From a checkpoint of a small transformer trained on Wikipedia: 13 layers.
MLP neurons of a small language model. Each row is named by its layer, matrix (down: output weights) and neuron, and shows model dimensions 298-425. Each number is 128 + 32 x the weight over its row's rms, rounded and kept within 0 to 255. Numbers have three digits each.
A block is one neuron, or neurons of one layer that tend to fire together. Before each block is what it responds to, as a language model described it from the Wikipedia text at the highest values.

Phrase-final completing tokens. Last word piece that completes a phrase or clause just before a period or comma, especially year endings (19|68, 18|95) and idiom ends (each other, so far, of his own).
L9.down67:180154145070132110093160109098113129113110052104191087143152151088110098184146131146133089132197118110149166165122111172169157152108142119157093173126153094121106101115120111093109107116090146070135154080161148102120173218066150117114137157110090113130092188111114104106173124107075141122188177166158138086166150139105153098161160206085122149123150158147107082102068139132095093083054
L9.down248:134106097132182168124062124131071108182141130094107135117113108191160043119172117125124140100179095058110166148102117144069148113099078149124125152112120058067083137096054164126123163136146144139144116081121124150114110137155117100133144065194075091122144085118086123189115147123138129118099090065165120137138086078103152107127116086120147105154138155190121132107155111120120098122101
L9.down643:104117130130062108065069142131127154099167163070112173125118119111126100101139140184166136189106102126075103110108112126146138123155128147178118114095142099108105158100121077135142115169211094145138108083120186141122136126127089124108161100152171154117123205129110083139088164157120148099109096125133138113143128111146122087140098087198125062191153083113113113090221161066128122079091
L9.down969:096114110124127173151114131090136145164067138176131114140113115091143148141099096149129147095135073068157120154150071147174105126084117114127085120169118167114190121156137153058099135159187128153095145081112078165128077105089139113179145169109173108118150138169114104134112186162141125192121120130108119148080077082155109149121101103213110134142147115112143127160117223165162159144165
L9.down1052:111167173143074053094137179100123093190120126098102143106075130180133113123121153166128169140134150117193110128123186113111154155173117130130108059122148110108095127090197123148167091164079088127145159137081118121091128130185107156174082134132155145112135113186138138175137159150136122141104039136146155082084162155144158144113128141113130133085104124098132112132096140132173145137139
L9.down1327:145150102124066064095121149179119161094163148063098109141105153110140133137109156144120127077124112159142113133155127154104163162133153113066085129050177164120155124078097125152026167113073148120168167063112170106127190095175131097121163124141129165135138153091099108098141150095073124152104176114129130134100101177168157068167116114109126106154166134124135092145166168151090101172124
L9.down1413:121164157114160079095116110148131128075089150159190076092067183124091099116142152181122081139106084183103105148148094096153108107106044116055105084167126088117107115087086132118159122082183151176176142174134121089115137089151158129125123075160154074200116190095090102109165138128092132157111059166158172133106119187215174081091142116058116121151123088052101133128092173136125147107107
L9.down1573:163124166110094126177090181121155088124134078110087111157147133145146155103121124111143123138138119125089164155088098126181139063134153133093103135105107134165146088113102083121157137120116080156087136112139196129108105124152137152165106108210156112177156137097149183100101104073142136138160132142152140030101066180160127181076106127129109164179168075162150153133182146159137117116127
L9.down1591:097187123106117091110075109131039104166125128191103089123123137112121123105160112188077101129143069104149114131118066143137095144080102136117102132119112134122098132114089078105123134121115128110146174095111141123172061141116108140128136114157169136090122076153141164121097137080119140133082124150174096111085196148103105162074095134148105124147099140138146158171146148136100108175142
L9.down1592:159124078138119128077112111136069114176131138147096121088167147091170080123076081120150159067140114118162144123148135071112077085049118164113168092182183127144116145154064165179185092172131097122108184180117082151158084124136096107132141086114104113120117151093120108175149145128112088110102106134113122103113153154137131161123174109069141191124154146151099171045088082138083136117101
L9.down1706:172156108125148148231128131137127119190104167156095114186087145109137088128127090111128175088173115099147079229101119148136156098152130147081156149128117076128085153111109098125139125085137078170119156111178144127116101106087128109107154122131174064206150113164130164125056128185112176116152112147096157141161147166166122130080137107197102134132094183106207106091155185102092181124133
L9.down1865:105137113114131139144130138132108108121125170085092126104070173139157117155203141141086109100101133086134118138058103098116170061162173104121107124116160122168107138074103125149134096112150083147124131109118064136107151143140126114147162126109112081128147141046103086124147165139127101126106135140136079109155105103147155104122117056127121019100184154152148154136152172127127138131112
L9.down2129:100159157125075130143139080090104160070144164107095173117114144103085120147165156151145057127157085075109169127141146115119141142143138132150150172127133168140114182150079082120176136132164142136170147070153067120114091074090159149163112138082050146130143182109149168171168188122136081182167175147116088118150176136122178107152126123164144121112069158152079124146097144133143125148116
L9.down2270:143095087162141132152119130160143098173167111085098187109155135124138100187163251148193127127114162156176136181138123096078174110119108135129157114090146106112152092157154104138099089125143154200142172103123138131071117103112162139144068126168150120101121153136118102097148173159135118131124075142111106120176127102083142103175137136089146144201189117118118139131192131076163080201120
L9.down2427:146123186125101128138113170155090158136137176109123198118115110140105089107104106127123149125102170107202102125086126072100155086160182161154104130144157122138119169184138126153141142118148091125125113139156109111104146147114044131159162114160172130136111152117165085073170157116103147058156159134118081087095088158144176054095102104160084076135180146122116182147103122138127162102148
L9.down2644:127145103174140118143121143127115125167096166181125094129144107073160149097131104095106137142144141125084172116155166129110160114105101119131163135112187117113133144134093095149144147144165191128142131151132145111040201070126090110085101113220129180189167114165144146118065142166171169132175119121122135087129178150155181110091092122130176096115164144185163180163138082131114084084141

Foreign name onsets. Initial capitals or early word pieces of Russian, South Asian and Arabic names in tables and lists (K in Kashmir, G in Gavriil), plus in/of before places.
L9.down117:158177137140144100136160168193151089157197132104069116154146097100135086115135071155148104142125142141110080152140165163118123155075101124190140126074203177164125142113165128136168076085151095144084065138107125141125098131145101207110130116166155174091107100099094155142147130087116152131131092143106070119110155118144129098090128188122101085131145127174124108064185107112157059172136
L9.down351:135085156110135137130158170130147145092072181123160069118105072103155112100101123165085118131166132156118071127072101076098120109150157121089109123131128157130161104138119129124126107167100118086112123139115098129115123111095139135131165097144143138089158069176065066158133127133166100125145094117102152138153082152106096172158093150165121085137108080108130113149128166110166084176144
L9.down683:133106164112110130123123081139133098097079120085106126151166045143129119127092088100143145162064119116070092188127122059159166084165174149117160175044141084124113100101176133124169101115122119071114156071161144135136182113162137143101166145103176150058165145127073146161121145105127153128098116089147128116112122119102112091133144131117151105104152154164116182125108112112084068171125
L9.down805:129134108186107087125129135067095126142132162111167161091094139163149090084106114098119141160146160129084127144149125077102100158104075195098159133110154109127121079132141146115160136116142184086093096171134141110121149176129084094121173074106105111175179182111115117143163109134183051112151149181150111099177110160145057115170171150101144106135050164159157126117153103123146141125124
L9.down868:114156051090046142174088063073108122138112146163096120059113148198147082162147145140148135167142112103105158155119112091125107133114105171130165162084141082155056095125188058141148118119200146173091136093115135114195182141097133128103127156068145086162169111127098138107093185135111116086178113119132137132147126144121127094141132124074105122115143124079119120204097141109133104132195
L9.down937:147202092142193179130168142156129148135167121180153081090153141166130135129155165083100140051097116138129100119096076121132088063131155154111149164155134141170179131112134131075138129148107139148199097174171126152185115170133128102120104117072148156104137115086132127148126104092102127147108149138106167135125130155133140160143098143131098101096168092094165113148091147166149114168123
L9.down983:078115079085069140112101133128166088159113152111091141182164126164116108140158090166172159123191114162178078086157149126096145140128140109135139114072171117181104158125145174099123089156179177130128087163111116146153092132103131152080078161107128122147106122104127100165088163074142104077098120106159116125091117068104141097103161133155179127121106103123042144039131117092084082140143
L9.down1066:069090124154003117146127128158125135129059100127081123100126114093120127104168194121088143138164147154076077169092130164165134078128210134126097138143123140166127105109135186221128172175132177090109207194137128109158094068111116096134116092114162150107145136135098029107117111068117119093096094166144108102105151111121123125136082148105172086134095134113118165148124115139120096109129
L9.down1360:108123152175128107112124113091117059078101144160118117111154187095065055161125078129076189151191109137110103177069164144186129101165104130138080110124108167137173088146088071142164112074142120145092107171062184141108171121069089145191123147141182105085139180165153161142108119101110123195130099125173131161138171092116154084175123164181139116130171148090101058102092221134127104146168
L9.down1797:108116067149124130097112189123075139168178188172142176143107164186108069148112135154095135115150137098087087098138149127114130163148116123160169137150175114102161119126087118133168137118121200103133079172152185152118137173121087117103110105075093118133135134092106134150150046073211096143131160142242127176130123117107088130160144114152122103140087125093071100091117120083117179120116
L9.down1837:121113147160104075168106149099089127151102162105112086126117171194148106133102116118120117158157109075024119124201167122159143200052115151080151088103097103095150165095172081145201095121109117132122166108189129145144136124144113134122082128179122045126142109097156114138124167119134141068115088100186162160099133203180118146174141149151111117112111148086122111137144114141127107104132
L9.down1936:121116152129111190156121072133134092111100132056120126163140158124074148143064123116146084105106185094114170120155109073177113137092102126094107146139117097102166181077116154104080124199163128133158062122192068131123107120106170145147152071166099119119109144152167142172130124168163176158113136165055114071142098118106163147104144160125145115149190107124132151117080173108071151093121
L9.down1950:175129144085155123175112103157115123117080194075163140162127139117089151149131083092094121142132157155096092107075107137154190161096136143123151155109155117114132105076153173118146149097116117132121144166147134099125153107112148110106097131138116199125139090102122132163098135063151180108130133130115139160039153122175103099129038146111084103159106083100120144087056124132132089105137
L9.down2466:147093126124111125129134080140084097150080174112093166107117091085090129152102079151049183165159130133166067129128180141059173164141120154160094102139135091121152121140072104105083110166101194067073132124124118171192098134142124178162112120106035144166144124123090067094169133068160126076110119099127127112139143110072116180127131077148059149120142076090050097101115133110118143147123
L9.down2527:114129081043087112157120124149088140150155095058120150151138103107125122132092162122118162136120147121112130165103125119125139159109105147166139128129135106136119087090122117140091067099153128091131106087157091167146111111113144141119182150151141129140133145128145144083148104140071133179111183093103137107167086110099082100106128111138144138131110057148133125119151096151128194066142
L9.down2589:155119124080137154169087116104083148101120106172184137057114157064096072076107149115109151180153137126093085144103106112167112082137096132143137094117136155132140094112096187130152118156194164148189139125108094074137114062065107200126138146110105080101188189128169152088087095199161117094135125131119105087144205068186165128169150122132105116123107141091139087177114136131118134133147

Season-span year endings. Final digits of year ranges after an en dash, mostly sports seasons like 2008–09 and 2012–13 in prose and stat tables; also year endings after "20" (2018) and score tallies like 5-2.
L5.down881:187172098147128076058186126127084004093118104098128163145084152127133151109149118192102178092138140130140095121124121132118093098115161183134090103152154088143135091139083122141127142145124166137149046116158174167173106119114111230055108177152101110135092130102135109103120087168112124105108141109119183113080116076132150090120144149111054141098108192133085165105077159110139193105139
L5.down1094:148096138099114128106096154138119174164151135115143127140163085140087144111145091161133183114134140087121172144130200143167154115037126168157160108157125134096122096123069093107123088076185143060066097116145165162103136113149146139162101145160202121134130124064155142106148157145174172125147137135158066097155134108088148149114084146115100138145205141151188167129124100047173115116112
L5.down1379:181128185143094164114113100122130083079149113108138153164115148190087144124101138155118122105167131116159124172098164136167104114152111143226165183093107110152154106170128165124126153150103108096201136099215057158131156138103090170154129146127169117114139092124112124098177154139129119121191145113137099143109106115158096152212135164083152075104075149161126130108132144088151120045119
L5.down2681:081161166076159114088117155158152111153092093088068048089102102144138148068153120200091124168179105085134140179102149114187098136119143122145137063098124088126085129114146137141092130135110143116154114130148167114080116118159124185073113151176123148133147068069057102057094076093125100161148118121188196171101104120136160073131115138171162060133096148174153138111194174097101150098107

Descriptive characterization phrases. Adjective suffixes and connectives inside descriptions of a work's style or features, as in intricate guitar melodies, transgressive visuals, blend of math rock.
L9.down63:147119089120215129067182088131128109101142104131142137095149186068123143117191125117142114151129177109084104071118156131116110125115190149140139148122123057143086133121140123148109165063187105099146210061107091143145060127206125119134139103077113113167136173101109114171101157121121113164122130067092086143114162133132110171108137096176165107143095142107141155140138082094061134083126
L9.down65:050097084087121169092132146140183152100181112122072139135142179148143132185112134145105070155138171076178070131185151206176161105141103103048123122092123124070195148093097104132097123090109104069114161043119083120115127140107147160097114100138103164108138102146150153082128176134149097145163103060164132151109123179179141101135131127168116106167162171073183122155124109155098122167115
L9.down98:121146116165128079083084107158154065082096118084109100134188136156176167080092124079150155149130133128139121191166126117117141137177122128111128110113110136150088080083092134186138145111147115097096126129107166145130134206102130153151141127066071152151121105125135099158145152171104148098125117119134051129116079120125141137137107059139118096113157088142134106071128145112177109179162
L9.down240:105092120097181135097147168108132141080048175162129169136142076113104108107132104123114108143095141140149140133145100117115129091111097057172178139123148148116098083138147121104097142123088146111098143156134062110156126145121099116083103138108133117063148183164124150122120076096093123134136164139156118128163113124129165141119119117111144152136123130119118120117164092093020139113137
L9.down307:145085137110120094104112212122124124144103097140100092148119135093163109123191116193123121145101118107095132139132118147126198090157128086110117174081089090108078113171181109183101182104133110160153107136125054118122123150141086183119125100125131151063105155207149113166114156139099128202096114153169151143143116120121079105091124142146151075102102151159053110098146107133122129142162
L9.down447:114042089117149127094063130064089102162144137149148141177116100183124109129109097154109090162111151080134128132124138128121138053146126120071140141176181096141098091124044146150098171162168131159085130113100040163166125159130212136144165144191153160105168136068132194097130081152120108106120188119122132114104147140132116112100135087128157113101145103080188094079185104173097159113127
L9.down504:149105092135154076063138122127107182121151128131105141120160182152170129140144155128121088137093129124150154182170158089144114083127092134099142174165131102167103145126145107145073129100147132109161171127150105097137135129141054088139061137095192144105072171149108187150218143114112136166072131155132136135058122090138068086180146150140125158068176099161198180118167122132109108124120
L9.down924:147150149127179136120042144144111103163126088111145114131157135143088111153127162182107121131150071119165103116120142141168116136125108098184086106154138170104152136135134111129134120146142125139098076143071197112135108091141106110122100130111085161115159131119083082128126109101129195095120104065093115216157075145104091105088116095112157085181123163080134135115104097074115125176139
L9.down964:133152114134195138119197083129128151116146111124160116108094171118106117074137142133105099120133093142166189101091148121192083134113122079117106201069094100113158116116119130197153172124107127173173186134128088175169144161153101150147059182086152139155069125099148193131150113102081128111147108137105133141157162057101084143104180117135108098097163102123112118115153057153134129142052
L9.down1220:154121132127126098118181054096170142141142135099173164151162131130170159109189122175075097098095122149108083126123164169149181119068091157135105170120130156145110112117104114151127169166089112142137135088198135148102070156167103110157148112097146174156112191128130099159130195105124131137122161096116105144113127089174142152119096150109113144143134133131094111117163104121131145116108
L9.down1362:185144143125167175135171117114121115126146127111072156062105172130107132160116155141141085135147112105161162195126192108124121101112158086132196149100043154082120154089111142142134129091130139116098155154177198098085143183136074189094166112162178206126125129225111133123165169134132163091089135120156155112166165116158134125141104151206167154184103152119109104100107114134143112103138
L9.down1411:135084146121164140147136127113103111138116143129115112116153185150121124156114182102160113140146092114133093140138093141139109190149096204214130111141116152109082118113065100132163136101167117061130135109185141097125114110162091123127168106108167069096137128166126097127110152099037172126065056076082088162121079113198151170096084168166128115099073035100170175076111098106085134093130
L9.down1524:113104102150157097108130124123152090119112093165179194159110082107121174120155121179144179107105155172158115086129155134145175126145136138155106129146097168138119131175065166169126137079139124143093129165127151106111144145154126125077109178150126134116118117214149149150103097164200142127083093113130106123201119113102148171130160129170151114084098148089132112072069153134113207162143
L9.down1577:143112138196119102117154124152121101132145098130138149108159108083170147161138159103151137128090117130113130054129184121142146117084119083117133155139131109165086115110107137163104106086129100118159202127096173137118135104097150151177167144196111130154091084126110100091178153135096096094182104122111122128126088127119138157141180102151089193082152105097126092131104133123129165112096
L9.down2001:141150112118103173148096151145092133114139122164191150084068093162211121108116106160146051157094133103148119099137167169122135157120145087132147155133089183120087119098113150115156129152159140156074102122199128136087133133151141087152118094159157082146083109097084164125098084120149119113120148141114118100094092136127096202174100123150217112170103088092082095154189110058127074175110
L9.down2107:133153169154103121176093092102058139143136182177128189154101107135139122093141157140127063099150127103129102081143148035090175100126141163185114105140105118136057145114157112074137075167118190120137120129117119074135196137151106149117136101060140162175126180151151107106131096163051064142126174117155142116161113131147133138139141116125086151115105090126099133192066133113074173130108

Evaluative word endings. Final pieces of adjectives, adverbs and nouns that evaluate or describe, often in reviews, such as admir-ation, exuber-ant, warm-ly, melanch-olic.
L5.down253:140114093177161169164112142175164118140152159180091137162170134112116082182155163146149154084153116114144068116042128145144136090129126100140135132091108111069170079088113108106117083128074161099092155147157120164099133156134160139134076076092099113171124136161109107150124101132135120096137072179129075108134110145140139150125149110140089147133156129112077118082128111109078135166111
L5.down721:165129175139138095142136144180151098182160150122099128096169143118141098114127129234090107123119151096111077088103102093154130145128102103121126147109064144136196105175115135070121063131165191135152148162107126141115177113079107127156122158110160125170140123119116159133127142140155108162162116112147144101144138074145090088104109097104119153117145145150114098127157117166075084076142
L5.down865:115077132101137163202177118075149087083100182113202129117205163074136133168124101168085144129163131196137093166148125148069090154097117065172116149136161098097135154117155101127183054116133186111147154152138160140123092138133122157154095196084072149088064163104140144093118220165132095195085153097062083109138090132095089115160106104107058124180134134122151095100197124171072143145136
L5.down995:129098107143063177125116097185150147122125082203073097125139174116189110119120168140139109104082167139099122095117104187174159120086150105199112146114168150164152081132139117105138107114089126160178121147184120133135111172145153150116094144086120119075101132083102113130113150140150096134189141176176117130133073099164120061154102132051126115096123114132136125130072148212142060073131

Adjective-final word pieces. Final suffix pieces that complete an adjective split into several tokens, such as energ-etic, ambit-ious, flex-ible, experiment-al, color-ful.
L3.down1329:154129128196140125194126127155160149112122137163155182144125135169115133152136135125134151085151110156071128171119146135122094120110133111173157125033141169094067098172100183169127126189150109174077152177165126148134169096097073128169109126127121118164142136175148144115102134091168183188113165110145088071153163111141136144157148106131135112108136125126140125168180105115113090163129

Arabic-name word fragments. Mid-word pieces of names and words, mostly Arabic or Middle Eastern ones like Arab, Qatar, Yemen, Al, Nader, and Islam, plus other split names and words (Jafarguliyev, blues, jewelry).
L3.down2417:124116092101123135115191068167164079109084077148122105124091118112119114133187137087099135048172088140146079109143142132139133134106153188145159119152098088075070127155115120150112150122132119147141121090122130196166104143126090110150140158119100085095122169198159198132101073109125181140115164104151134171149131129125121145142090086063088156127172105124135108097078119121155125100166

Historical narrative word completions. Final pieces of words and time phrases in historical and biographical prose, such as Comm-ons, dem-olished, 17-72, years later, on 24 October.
L3.down2541:166147145114169142077124133113119166146180137180126137132107160101168142112129105113160111105050120166127185157158179154166165141174076124120112125158191089137111124159133086071108171155173150100121176128107063095098092172136119130093162101090096086145132179120172159156112063105080112156150129147095095126076169085095119127074154138174137128209168128096085100104096122132171147111096

Place-name continuation points. Commas, "of", colons and similar tokens right after a place or institution name, where a larger region or name part follows, e.g. "Springfield,", "state of", "University of", "in South".
L5.down481:159162127149116114131084126142099160149165152117122105115137127145118109171121181157135129145157204098072080104133196070123127184135123140188176169098117098106159099108178106196138163154126161135135176124136198188201171127124170163115138184102130118190142142176105119133122158137128139112169099160083119110166085112091120142161122097158100166132156149078099093134086098113109097100104
L5.down673:138204119138105176152078131163126144147102145127128123165130094132188069130163137146085094177128105099059168124111160155089121084139119171083143135090102082199081193132133096110184176146132203109092119091184104170188170188095112125141107138173158126148119138178129157076123109101181079137172100154150121188100107137136116173129195050199145141104082148134164144123136118170148130096116
L5.down1198:093119098127115121165095101126196131120092128109127104098068126175094140138133142211106136093139125109133135124158143083124106184124126119171170160118087112154134148082134062145154116122132153130152099096188184121174189055103142154158098196135151086122137176142124189128113163134127069132137135131110113079108158119081149112146171161158139125050108109171167144124115109074120139076123
L5.down2395:109143175084104136124133156164160141110121095176149120144129112162140115126182192122162145134158125150096151156115129083129093107092143191176096132090110076142097121125128199126131140120123111152129103120110197111151219190110164081164117157102167128130161116148132129120130171117130125155142149181072117113139081144107118123144108063156116102123086113127151123100119131132124135185114

Sports results vocabulary. Nouns and word pieces in sports results text and tables, such as home, appearances, games, edition, record, club, United, and season-range dashes.
L3.down315:078158116128123121093153111141206128133100078076154125143091139119094149128172130153089145154078139167091186108088181194123095125112140114151150125116137105080141140106183120120095148117149141134128125105123131129156140213043122094142177134113153113181136141112136090091170133154143179131160064077164166147149103125126152116174088114142091162115049107117186097166117108127102169133088

Final token of named entities. The last token or word piece that completes a multi-token proper name or fixed phrase, such as Korean War, Yugoslavia, United Kingdom, 1971–72 season.
L5.down353:211128127155088091102128152102111180158087148133119061086151157136145138140212140095120085112065118125132107141115143153088155069126145199134150080162150116138140109127113125151061209088128173114117104154167075163106177110069181174136076074186158163141175160100113068155113106145143128083175056097153091164082136165088096150124204099125084131116170090124117132149150155165146120101052
L5.down1113:120150169125121136159096110217092101133114156216139096052077157130105110158153150136142070171166066111105134167040091111129182117136118109122115180139131146104129203181187093112107132110108115132153186122140132102151099185116184157144154138143095115174119106145135112143080132130137093122152105146099122128197102153045122134160149157051130117133142152150115167179168173135147068127160
L5.down2542:156080106139182088082101161143097111101117151098157129155113206132117105154154124150125116132114136106106123156147138150077170139100155169080138105149149148119202176143145075137097113162103096127119194073054143144129081136131143160107132172130129148150131093166119128155129158145149127141115123166121105155201144157141126130142124116159165137074090087129150174170143137135142112109109
L5.down2586:078068212080158157117113164100068096125177106114112061113145139158122128113125103130091125172130108093102096124109157104097166160123076150132132154156127122084151120174140167146106108174153083154071116103127190124115142121152140115176139142161154123139145120167152080124107129129110174123120113125160161084184121123104130127110132152173148189138096131141141117160154144125107150088101